MLP neurons of a small language model. Each row is named by its layer, matrix (down: output weights) and neuron, and shows model dimensions 0-127. Each number is 500 + 50 x the weight over its row's rms, rounded and kept within 0 to 999. Numbers have three digits each.
A block is one neuron, or neurons of one layer that tend to fire together. After each block is what it responds to, as a language model described it from the Wikipedia text at the highest values.

L6.down1028:574459530507580528514479522567477440484443497587521493541527464485526449492467560444517564560431535526508559498538519407578422546431609582495454509562568466468545566491422442470478470472438479457538444514380508459452587464484520433462440531495437542460610485549517425533480554518601457565571475562536415466441474441497514521588492540496483548474653510416523440471463499450557535541501
Common English male first names (John, Robert, Richard) starting a person's full name, often after "by", a title or a table bar.

L6.down1354:444647418542557632545554403514479431481515548496534546424533535383553432550476620474503605581527535439520487466514484492501522552573485539563554514510534527424455453528504576570381481565484508470530446522426529494520565416484483474511487571477505488438514562411454433449462502562490474481500382524540466492456429531482428567471504496418450597471466524655584512555485487519519439471473
Commas, periods, pronouns (He, her, who) and articles right after a named person or character, mostly in plot and character descriptions.

L3.down159:414520565530424466528490629529579376510451495482589546374541507545499499573530497483415493508443495500582488502462453523446434527627666517448459506530540482524506527459469509537451431554463432499470524497468476557518529460532429534503515492506570416438494494464626522444564478591480442518525495499464568544521598506569406451535565433491581456450444562499510470484560511540540507455552
L3.down353:356553566525475535476505364528509501504488512506451514507444417541491553531574446487468490551498480504444584451463458564466578533584482509510550494514593502497511523513524396595480498481467481511512495459438525562524503526528453455528507554482509410460535454446597523479483512499513527424526453501543584514447543534548626447575484453460479457405451530470566542485514512459511446481444
L3.down606:505452485441531469492522489481452462473459508534542463520470459477435552565487541482423520478428462525466508527416459480489509584522634563503514450453479539528424514442495462548531492439525494488517447450399479472495534504545658424528506490452477477526534503507464488510556479540732530544410475400456497388476535566483609470481558474502477501508442410509444356504544447635506557478446
L3.down1427:499489517567491420425372538413469580502598471460447472542491430498508439589557498461593447547464446566452541498546517606495447484522539560516473525573542383473509596531582462511480516457428511559469528458417521444538546489516488527493502540487514455441501510538563527493531404447398498472450522482527492489541535435521489527491452454455486565279402542486551486495452486517573470530620
Inner word pieces of split words, mostly foreign surnames in lists, tables and credits, such as Pom-or-ski, Tav-are-s, Bj-or-ke, sometimes common words like pub-er-ty.

L8.down263:537506494414546279472474513492550505619569454509454465524445559510531523420456553510374533534522559531518421480439479485420473462550469472486440584487459425403547526512504466523541533528494475515556465517556573528523387558484541499530478444579538427551427516521447560513541499502603475501505483459550571510559471553516450598442511437581493526514595463527413512456512494500583504473550
L8.down614:493407583526480413599481386464505443536624422431450496465526487502505462480497525489481501487492533560630590472534461564487440465473463438454407479495458465559530502546517615460446532473422504613516451477555403561508499473453513514524506513506499520541468409514502510476498445515549528556474487543437458483525521532601483489519536446471481556512481568483457502456488467416474475464453
L8.down1036:646461551498430545539450453538556368513399592497578493450469467431540571483493462533468479565440471474479480410569477565546524499436612503588487494468519481430512543495388533487547510445482515485452605499581530456509531513437556520502551539483472537462527551516507544464573460554494492450524471494503527465540431438504516566576568524474390525457413604514469406510450555571493526506540
L8.down1534:476556559477473535517558545492454526570580504561402551490556435566496426556506505477480496445412476528484409490559539517473459552480476504529437554533515545550496573550458557530600541431548563584524545476596537417469506522392523575543575484511475491581455474528472450473527492484461408433407475555470441542543478479535467514554469470568527541464431550500611479592526455498565489425415
Opening quote marks that start quoted speech or a title after a lead-in like said, stating or as follows; weaker on newlines, open parentheses and table pipes.

L8.down423:498494543579551535439473514478520492500512519481556534451486458477419500519473449498523497563502581510503461462518452526478521547474495493444461509502508459518591597478496534430542552464487614547467582471423540495425507498374475546477505587615512487524491490523484395576514537489570518506551531559512477402526474540493456623465512493540417463477484512464592451539537569494517551471531
L8.down684:565567582576488467527479592450515531467439457470470535480481490404514467466401497500450535560542491511490538491518501489547569558498560472525483403574421429486479497450409529561497357413499459441513482395541583465557551513465462515481490480498434490478421488544490566453412469463532474546505477463442532555492563480610453545478456454588436538474518412613469565492506487516529497557501
L8.down968:505527494497553507501432577513461534506515515465506495546388540522523489552511472515441447517509517469482464501514435489530593490499480418460541521503540538633460559475512553468385427425477486596495445453460433533502444523490650569449541548479482424495462441519446529539549536399593471532514530518542479488514575521541546480497532454576622523462477377521569552552394496499489519557480
L8.down1477:525466540530520520480513463501491491441507548456519482428547613372473437567502529491423566528638536560519487568520510544469553497531566438451503439537451494511504495491409615561452394381554452577428560486580580528498537521422451515510476467525531526551518542513454498516543476496532473525426519567399514538626433469447480511520493535552526455481450522517501560585431455503477511492492
Determiners and quantifiers right after a preposition or "and", mostly "the" in "at the", also "many", "some", "several" (at the time, and many other).

L8.down561:618376460547489353571499479515475444502463448536495496416514455488461532496483533575517495515540521483523470519600436599526495384507502506504564491569463511426606483551450513453466580478523591555511541486520496505522488557521481540494479458518486516521645480487492418499534469448487406496436485500526442448500499574558544509455491416495506523424544594551595444546483446485490463516508
L8.down1200:537561461437463458592499501579548467569461515507623558495462467434589567479390454421474548477455540581446626473507495574496459458655579471554477603517429476553469546533540441512512566415557503485527494559475494508544489571454556526623478425492526503498593481535536494511552430426499572507422577560499503443515585529466522549573578446644471533469482544514570443492406487513444520497449
L8.down1222:502565483460458505453452569478566464561452540533536455496439544425540454469397457422512516495538530387495505483530557626497536406536550491473530379526436462524555522583435467479492480432485437531406525529566570560596451480544463596581561547534532449424427517567589558455445424463500543593491496537529542543431587504461448512485545512583473546427498471458516448573435523444476531535505
L8.down1375:428496453536499534549493496453398439565520558479450484497522491409590403518609509455467458540521523458485450510515473471500529491509440556501559448528519529479448430504498509455398575508488480566549586459413501591466499404464495528451449500481520545438492491561549485470481564509461488504392464539545404580385559531519502470485491486473480547472584481514520507549607480456505423534473
Final subword pieces or whole tokens of surnames and place names in lists, rosters and taxonomic citations, e.g. Hald-eman, Wilson Township, Kitt-ery.

L8.down262:577442538538579614409561495426405633572627522459442536522482499479496448541512489488478482505584398527478466552456530462455519453458384486505498464573560435519431505531547499448404475599489496546486525498550407569462501510515441499447514513485397530498493573487459518542500481512546458480527544459564491612484480483475531532504512520520401520664432483509463484510548526510500553476447
L8.down846:597506357484472504539512594447501408439463524450456479466492494527474405458498542491410483457548448588476532565374412520593566435567529595569451471403573466642431480407448465535432479556569567492542412456528467486490527575476412474554502502474499563453450514494578469517523533493476475428466620670493456522559433504460467501428595482477551486385464570537509489529535483580539471445526
L8.down855:501530438466517505507529521357494544448458459497536471524462438486569537515503539440472496497452488499406445419516505450503478556470600534497454529559472477480531387522438499429605448499486523489481541460505497519478538522504453497520457456614596541578583399606532491527441492578543511523465415578437584495507472513444496560476438552487498558441515347532509552529415470516478540471570
L8.down909:506530489507557585556469525515574496545535574531484476533597448458448457527555464436475521476487440540511472499493419562436542476538533543557472497473472433460478503420546522542560537497504435547365504482496488458507518458486464559476443515533519416500490567560510480498465501540526430505543467517535459485443476555475465591420557501475518534445417472643488465522505618523481509471530
Middle pieces of personal names split into several tokens, especially Japanese given names in credits and lists, such as Hiro-yuki, Masa-hiko, Yasu-shi; occasionally pieces of other rare words.

L8.down127:503476384508448484458419579540493473434491455448533543498545528595536487448488561546434539450420520550557531594430462402433444440474615523522567573506490515424506482470521413533507419454581562557450461518518563494486523468418552378423499571543520500518418470486515542544474476467525483512468514495553433526528560530590586492575495426524438462454463429448535541498493517456410535619525
L8.down722:575502549434502518392502350523477445490470568511477520508544493502432455434533525505461484424505443522444567493432509531542536484428584506563473594541555611397516409529473559494437480504409456526546532447588486508458452542507560537467510554433454520554468493441556542503421491405605413585553557489523514546479466543573548509500528500502521480405474542595499453548484420513502520569454
L8.down727:475409452475446562429521511530537483456493484515551454571471496484425437495474476526577486592505382403576470561594490462552554475527483428533505538490507444443490453462481535434564570456484468553506443541460495503411479498521514522481476441559524474370523570461461537539477620464475509501432475454567488491496538519508441503557481544459608444624410537528568459405523402458515575445494
L8.down1492:474531455481429445469444534527461529516569412468446456560518489469482412551438513521444458522424515520540446482558518531586481503510677579515491534474556523443532539423592532426485512512493438569437507546443531501546594554483497503503589508529442534459465584496606499555467592429493393492449515514412558547492548464458433505457392456505435525398522446582485400443498446607498474490531
The first token of a person's first name or a country name, mostly in table cells after a pipe or after by, and, or a comma: China, Sweden, Judy.

L3.down197:405407517493493417572425500529519455573531547419496536496488418622472446504407521564477503469488402496418514494513497489492451495590464418602572558458586573560486519606461540432607577502518438533575477480482488506538518465454553502481526513469488494417521507484482476522485612496519594541475553511563566501370513524485451480475469458506509441534435507425499531608448523434493544552429
L3.down321:533556489520374589532494523532618437589478475541495526434596555481460522501432550547528477618401472526459476487457436460464519572595512547437449500548483478480461509548531473507514491529524484515453469535423466561445413553421423504487451522518527511414512580501471528473469483500435595555628486501433530524481469531531414529442567474452514543570431536561518375562484546425411504414581
L3.down822:568463460533496488499537569554473556611543446503472422502493548450544577516460572503514428533522496505475476455542608448506519512518574462532521471483536594594446501557498464520561526499480472461473470474498458520602547449522539526578434468371461512462536567522463506439474494535511524547557566421518485561452524485522504462474489420475451514470415508523469575574519552492489449389549
L3.down1251:448431541477556472516401459514520480579456515516529436468508516454471527438438493528486467513589426436606486468491435506505455550524575518532403546460470552485498544493459527558482393399404520406348523601482508561414511547603491591524552386547478480506489389462504480583506502541450532559496446530514483486565444556504552430417474446501491563551445550566492540446459537497585487495585
Quantifier words opening a noun phrase, mostly "other", also all, some, many, most, each, several, one, often sentence-initial or followed by "of".

L6.down901:471501439495404548500452470438534406447479495508456390446556514561615544454459552652459534438513465464579440594485489532422600508533567522464526463520472447518473547500504529443503501530494590580546570556560483463558373571534539448510532470421533534544435493529569434498511471537516393484471488589514453527571444520450548578534393522442497456444503494520508504379525580435544495518449
Word pieces inside Asian and other non-English personal names, mostly the start of a Japanese surname after the given name (Tsu-kahara, Nishi-gori), plus hyphens in Korean, Chinese or Arabic names (Min-kyu, al-Nasir).

L6.down192:656413483565535500572471478491468413530491402565489457470460508381618515578469512443459480503405416451434471455514446481408477556507517409571525497462475382477520528605532478413556425573456518452533603487480495517432449438551441504521493482404457488512597462501514554446534496515383527450496567462539532480552487462480490530445524437434517480605491490445432537468415546464488552537465
Punctuation that closes a clause or sentence, mostly periods, also commas, colons and exclamation marks, especially the end of a quoted sentence, e.g. "He tells the truth." or "Beware!".

L6.down979:479521521470588538593415481571526463437496526583460401553487471564552505573500474449525450489485467457491497499495541461501500450464513474565516407540499518486527449524514547490458378425531501529541577559533497599576491449578484502510474498403462538496446469502482519480529494531482413519442450483450486410464599625420523574531475523497490532514469507553519496496441529375481490437492
Year tokens that complete a day-month date, mostly in tables and infoboxes (30 September 2002, June 20, 1996), plus the pipe, bracket or comma just after a year.

L3.down568:522516500566503394485502497464550576513517539481507540515494459465451546489545534376498486499513446518519538473467413544446491574528637524492431554549448470516586599523358495515565481468493504531489560549488495471524484370539573508522586532547467430449482515521430484471584507540512438512544537467423554495566484508538444448441469453519428476383406443452541445543507541525489476504531
L3.down867:434504437501456481481465521590438394603523486496532525538406560556509548513463488477518455567420483514469591482509433465426498568606575482515466519536440448524551565466439580571561433471488521486465503474470494457550444459572548496466501535511495502491540442548535366462538543516404490596535467571516551499489529468612460486497560425484428575535436490499529553377492555554553494487443
L3.down1143:455530406514441552552564534506573516585524475541545508543454481423523552488401518484468488559448596516478498553436459541531486552484712550570464481495435415474484554395489444565566476450497466510566500486404490550516485521499527551581511433533559475519594433570551495461584467495535446474489499531458497562477501571394453519526515507478436502440441531542576560499436479515520470505622
L3.down1503:502517535396509532470578471488532374519594452452445498587467623448526503512472474487494473535486572505542575531486493574497466528455602579516431478499454433531495476479446540620533461406507521476517430512563490522503480503456581560541492478420442478459506556462448468460624526429381485514530402573478437565466572572500424535469462508423454586517433512470497518508560545562443489529509
Final sub-word pieces that complete multi-token proper names, mostly surnames in tables and credit lists, such as Good-man, Bos-well, Matthew-s, Bib-by.

L3.down736:383533475430526487535538523473500482538495537555562578532511461396479481501529461479485486513507587487506532520500507495443495626456470582529489516512456488449486396453455479490532516510485469602549595566442472422522528413508488438516542386490606477474540586432451453417512560563468500537487490533503492581463603473480477445446537489443464496591510447504429521436493581483488496509558
L3.down880:431507383427471565527551486412489528507484563468470635529398585499542520555450564479467518497488477507526478446416550502565419545498439461565501524447489473493487514524428496508577458479524514510522497494513534494568522485583475412496499508567523474475550494515457581518467614496479468491479469471415523432430491494478444541431507466570471506549455444524585520521495474532493454539443
L3.down1192:493502591491462431454450436520525391511605545535541400607449470502545527497391423419539392497446468500579500420527461522529601510508428490522537489557606520452492468427411481490412514528499547476461505510508510487443558440538467437551499585507571634592482424523495519495384469526553551557469459516441524576430451564460529537495582497509495543450428437493564565469527412563472501467477
L3.down1297:448531519439437569469541539494513471522529576551421572560507458398482523527518490476453450580543523412407411448537510456456500475581476513480500461454443536564587528484537506584497518591477397533572442562462541488552525511446499438504442384435493491643532522440495487502478446423492448624530511437494492480542399516534562490411481536489525524601496510517609408528374515355481458515474
Four-digit years and biography date markers: "born" or the en dash inside opening parentheses of lead sentences, "Died:", and years after in, from, or table pipes.

L3.down129:520546558456580561535506448470484478518446483516533503463499468501547476452449495458551518428537560490454430445563526490481496554536469480583499494420452507499448528399510538450501541470466542468516546537478495510432563489568506536546602542529537572433518575484470468519399580445449534427525413500562467566585483518533561429591554447587546580539498453516421428508572483457548513532507
L3.down323:493584484560455545492560491442517485433505456463501534559510523470506529538432541546535453527582458544426507470440445521473469531409528569463516472416397504567528505501501445557512554398509503523528503450502547608462553557524592538562542415578444599511466564506571571491487487443412569492580486528463512507434546547416475463430538544561506492417520454478589486517522493539480518526514
L3.down944:454507449401516553500549490471582579500560513420428462524512480515421608580386485466542561465483562486430511463529533534505538552543603434562493452532425517538531519416419524491543531458422541528454510484492489462501552571557442413547435452477494466448434551439513515529560518494459525573574434432556504475544477492529444510565496404504457543343418515565501422521484516493433555465479
L3.down1155:551493455526470503528393544547580459435445567426409531472520555385455486503482434458501491464534537513435507457457460522464450555504430512483483566461477564442489448424544502456561545589522490492478506503486598525453469444601486506544429539509483581496429470504497543577483501468437540571435536444444458473504445446479566559450501446483530536677438516589559423464440533522620458508453
Rank and person words (Queen, Lady, Lord, Sir, man, woman) in song titles and names, plus commas before the final "and"/"or" in lists.

L6.down64:610505395553545565597484496450492478546576456503498459466476511652542569521465583404494515454564553462462470499514421419526418623451446435512490457473525563446438499469514457479477584481478565563414521445556509478507507455458470513567444534543565575508488453439414522478490512523574577451556483480494446538424522361502446436578471473466478617502448473540583565541496446547475507617521
Tokens that introduce or begin a degree, honour or medal in biographies and results tables, such as "his" before PhD, "degree", "Bronze", "awarded".

L8.down61:541512474470489407504492535533450427515517481566530458521479494471592462536495561532434590589441459511527498482566479492509484583540560531493544479506596551480492554567592508527503606489454530523482472517467518471522492544417588505509408452473524514525489504426440538526578461464469488425456453497538447446453448453498593500523511545429564531353468567491466455481528566620511457490480
L8.down232:463458482485535475484497435499564491406604496510487569566559464447505518464479547519552527471512478472478467560462464514559434516513536441493485520497448524562468560476570488570505529576465563490509527562569511579439603590468539555483525584506453515454505426436496519608527524492595548567427444506560552430492479424496536488483520573495521463446449488446521512506528485512393560528528
L8.down1075:484544501493477446527483495498517425492514510533500485555617438433573436502499453534496504556392470397440448510451492612433572612482622548553475466515359467586477540496523530493515489404534439447513518491460524514421529566478480506518567413475507521500403581588487546484558440465531477477453541504515492454568532533512496471594542492497459426544574453484485439548638586456441585520546
L8.down1499:465503455438476554498519499536542536483568483549508493475515590436532511613490512513508578594458528532516502599499512478537590562460508482520609512554559507516434433451527529460429519541502520455486526528498453575553455582548541459521526546403549491535472567439541500509543466441491472536542422611486379509511471522475491478526473650463494598471459542563440541516447447570444503529547
Tokens that begin a new clause's subject, mostly in plot summaries: a pronoun or name after a period or "and", e.g. Noddy, He, Sadie.

L3.down162:414464511603545450440490557428486492481506537455437608513409533432509519525506511519479472467468470561499449552564442468491456542422577461462489465500535455481520471542553472428526368469454505379477507459531531587411551498544480554475453526529520480474491447475513530566531466533565552467495457510412528498480522522425411564432438495458561536678509500542526492578572585456567487496436
L3.down213:456494409571511406554463511616495472397472449544419528634465426494467481418554546546498517506566466488511462539575403525509447498519461562532524527526500440404471446567421476448498380489519487547421610465465499554477472480452410461542588512503522599541439521520491542510442518503520553546473558501578488551509519497429510539378561530534619532541474463570540471465487545497582500492597
L3.down877:495559549545500542465443520438522389575581577544484545512470538430431504477526556590554443489419539569556553443487469548452479491550464412473449516485492440461485530412570539478472463429459625608455515508463438549488631347512468547506425468501439560468508598464533501520523468559528536487476456465519470531501462515478502497419549532577580515506489562512508431723394493446392533494472
L3.down1017:412552606525536392408436490445492502470567492510467534513482456494520514589429532493436432522411492485577471500550386495494454569580456418484472509500538371427468528562434485473563449562553513492472581495447513563437458473518593484464478505427425535495508495468478541484494505504486452489528426570497512553499487528414472514474558573474604441533423451436469510512527556430517460442497
Fires on the first newline after a sentence-final period or a "= Title =" heading in Wikipedia articles, before a blank line and new section.

L6.down1134:513545455372508539526542475480487478476452543507525442489451502431523526540531480487422449424421552491548499510528421511422502492576511518507530477472569459399488581497541412509474529459428532517498548480406571540523458490475516456512496429525519525518484578407540449493513503442486569594569494542598464434524544582430495513593544503486468620352543455525578380550524486563561536519459
Word pieces inside the title of a song, book, painting or episode, often past its first word, e.g. Rabbit, Hell, Night.

L6.down1254:543532452572518553532563456634484450475537612551493452595470497635535479522500439541497535443403475491405367518542529511518397428566499481537453561458575574441434494505489554519515488496513467451367578560501527456533517554413506468488507518564578449455494479493438444510485519531466489460510531552541496544603529473544513587510549434504554523524490570481607486527476523531514462497550
Word pieces inside proper names, mostly surnames after a first name in sports tables and lists (Gasly, Bobrov, Cosgrove), also titles like Marshall Trophy or Lollapalooza.

L8.down328:539563513473635483415472490519445498447504461415433475533567546542443514448468469506498458400528420524461490458487488510495451479493466482516488489469487555493524509516469485465574515503448526483491538554514527417558543605503574581494556555494454536399540400470475597486546525579484552516527481456449545593453533510438565449528557413403543473505562521522513446455433560499532524450421
L8.down705:448508515556377545532528514598490470497460529497539513539458478522383555518391542450471469562472607424540461572429512514425501609539482537574531394454478519494468560442531444463510510471493410559481492548457562547550497445562513536549582481472530566428591493465474414501500665548450416530450434569482472510489460531454538558489552526534512437372501482457588502544504517458531425533456
L8.down1004:457526429484629618414509433497546549395490537476514500599585494540478503561475495559517574523510485539557526443450502534540497473545504499546481541458488482401478534583570527504450515532448480472519534523558582541520485508479556463450482507411433419389508556426558455447492547415475517443430485517453607531522464458517559504446530418529574515326500508522521479513485485453588481555494
L8.down1495:575439531544492400504455447536560502562485487490447535501518494550470372549599498472461449467505472449508512472511609553509479600560473514543557475454485521506545498556504582485531586476494507554515553606508446441514532492506571538468478548535576465506514487491458499508384505460436487510476508469430590603508467446459570491553466415481497530392447502552528535532483486543452576456521
Early or middle subword fragments of rare multi-token words, mostly foreign names and scientific terms, often in tables or lists, e.g. Oct-ub-re, Zo-ub-ir, At-lap-etes.

L8.down84:560503459556509614535536539525421486465514465470515463536575529496395557501603524452406567551600458511514419506439462491510509426491468463458523517609472584456513533449563444406437491468509611588543531393498470520487556446487484458460467446498537474470434558449512543437424533525459467515496535594551471517466382632434525451519485536462491593501518533559489536463487470456425500500510
L8.down970:511537488460506579400503589486484558542475502507453512497600481475504439425525460486564456484546544456491497453552424542485491547508557547538515440465549523482633535409520540539506597475493397632518441393443499543450586485405521486516415502576517478497508443520454527582452589579534458561416508469399544500447505498472434508546467447477552618534525467477526552486513577532454433486473
L8.down1093:561484533447524493446504481539488462598510412522513521639473513356445504537496483498500483500502558498463468504507464620523515468400502542450454556540539503495484508452570475444512522471472406366432500478454561537626553575509468551471526394533536473418583438599583451517471515433503524488469504427449530484537444520415511530558502587516445430502537472476479441541554415519426517488370
L8.down1468:493661516496533523507488503508447438516513509397559460453544479438540530522494475405641428426526490464490560450503542480463434573419524456492547424420480527480398482380463523501530488500490508511492515540486457395416424467469432513491507504552467467540588510477400557428546490429458540525509490469515471522479504514532413501573519561506537534495572446438553494443495523508457525497497
Later words and word pieces within titles of songs, games, films and episodes in lists and tables, e.g. Mega Man 5, Elephant Boy, Family Tree.

L6.down635:496516527451485369479531524549449488552509515528641532503512497419447569448492454554491449539472520505516503502489494561579510511478443508490444513488457523521531518469554435549497487452482498534438500524633509497485449477445419448543502436494564561513516532462578585528598592458537461502494493522586441592512542549590532536537499459565522530435457430526475502466538542587512556461466
The word "the" right after a location preposition such as at, on, along or under, as in "at the base", "on the site", "along the DMZ".

L6.down308:532496489520472541569498540539539505534524465561603493546476484462516566489422492448463481507393540493552452566523448536477461492596583518475506499431421495531463541457568490570560542525469530454473579528392619576539472532571547585543487436534504517531528433533574456549570510492446507549372440473538548477495559418520410468512489421558449554403525514502570496586399537545596512484441
Surnames or surname word-pieces right after a given name in credits, cast lists, tables and rosters, such as Smith, Welch(man), Elsheim(er).

L8.down195:506453608481534423488611513575464520631493458483417465522397437561518499439435551495532541562541511473492479532520472439538472473386480469506481439548514509518531493504494588605454515461467466570455547504524505541499493434439458538492495566497482496467421607481536507511486524469341415517508498606497618562491491558456541504487508515508470542365400420554465502486509604489485515540404
L8.down341:510505344493503480526571510522575517479530484434508449562410475441502584448623486539394556531542600483448393494487518470469546543541581509482464479494499422523442501535547539530431445586466458444491375541554534470517488516504557485549461584555432455483502542517467525357490496471488481561527474475385504514540508555425542545456469510501556574517547539359526514534525464561470423485538
L8.down601:547481557461459429450489460613553527479475521493440488516472533526501533514566564440486565517455417528427514546550414598576417544486544429479428502545454456415504491516399505563450500496478566480490425489447414545594485572577542512531515477558492444454498539560558552499566519482524489542433525547543438482451440470427437489546448450446532452573502543455460517551468504538484519485525
L8.down699:485538564504547533493468472460455411507593447481449510622552536526529503438539588479444570509483533463487560482536608511451501515585551534452505533589577429580520476497460563573413557517488546457426589472478414571523449472506490604501429515419484454596451444456460409523458472448556443504491489474508438496573452508450445452489556468514486475428474471492486455455455591420385505461550
Year numbers closing a full date after a month or day, often in sports or episode tables (e.g. March 28, 2014; 5 November 2020), and occasionally surname pieces after first names in roster tables.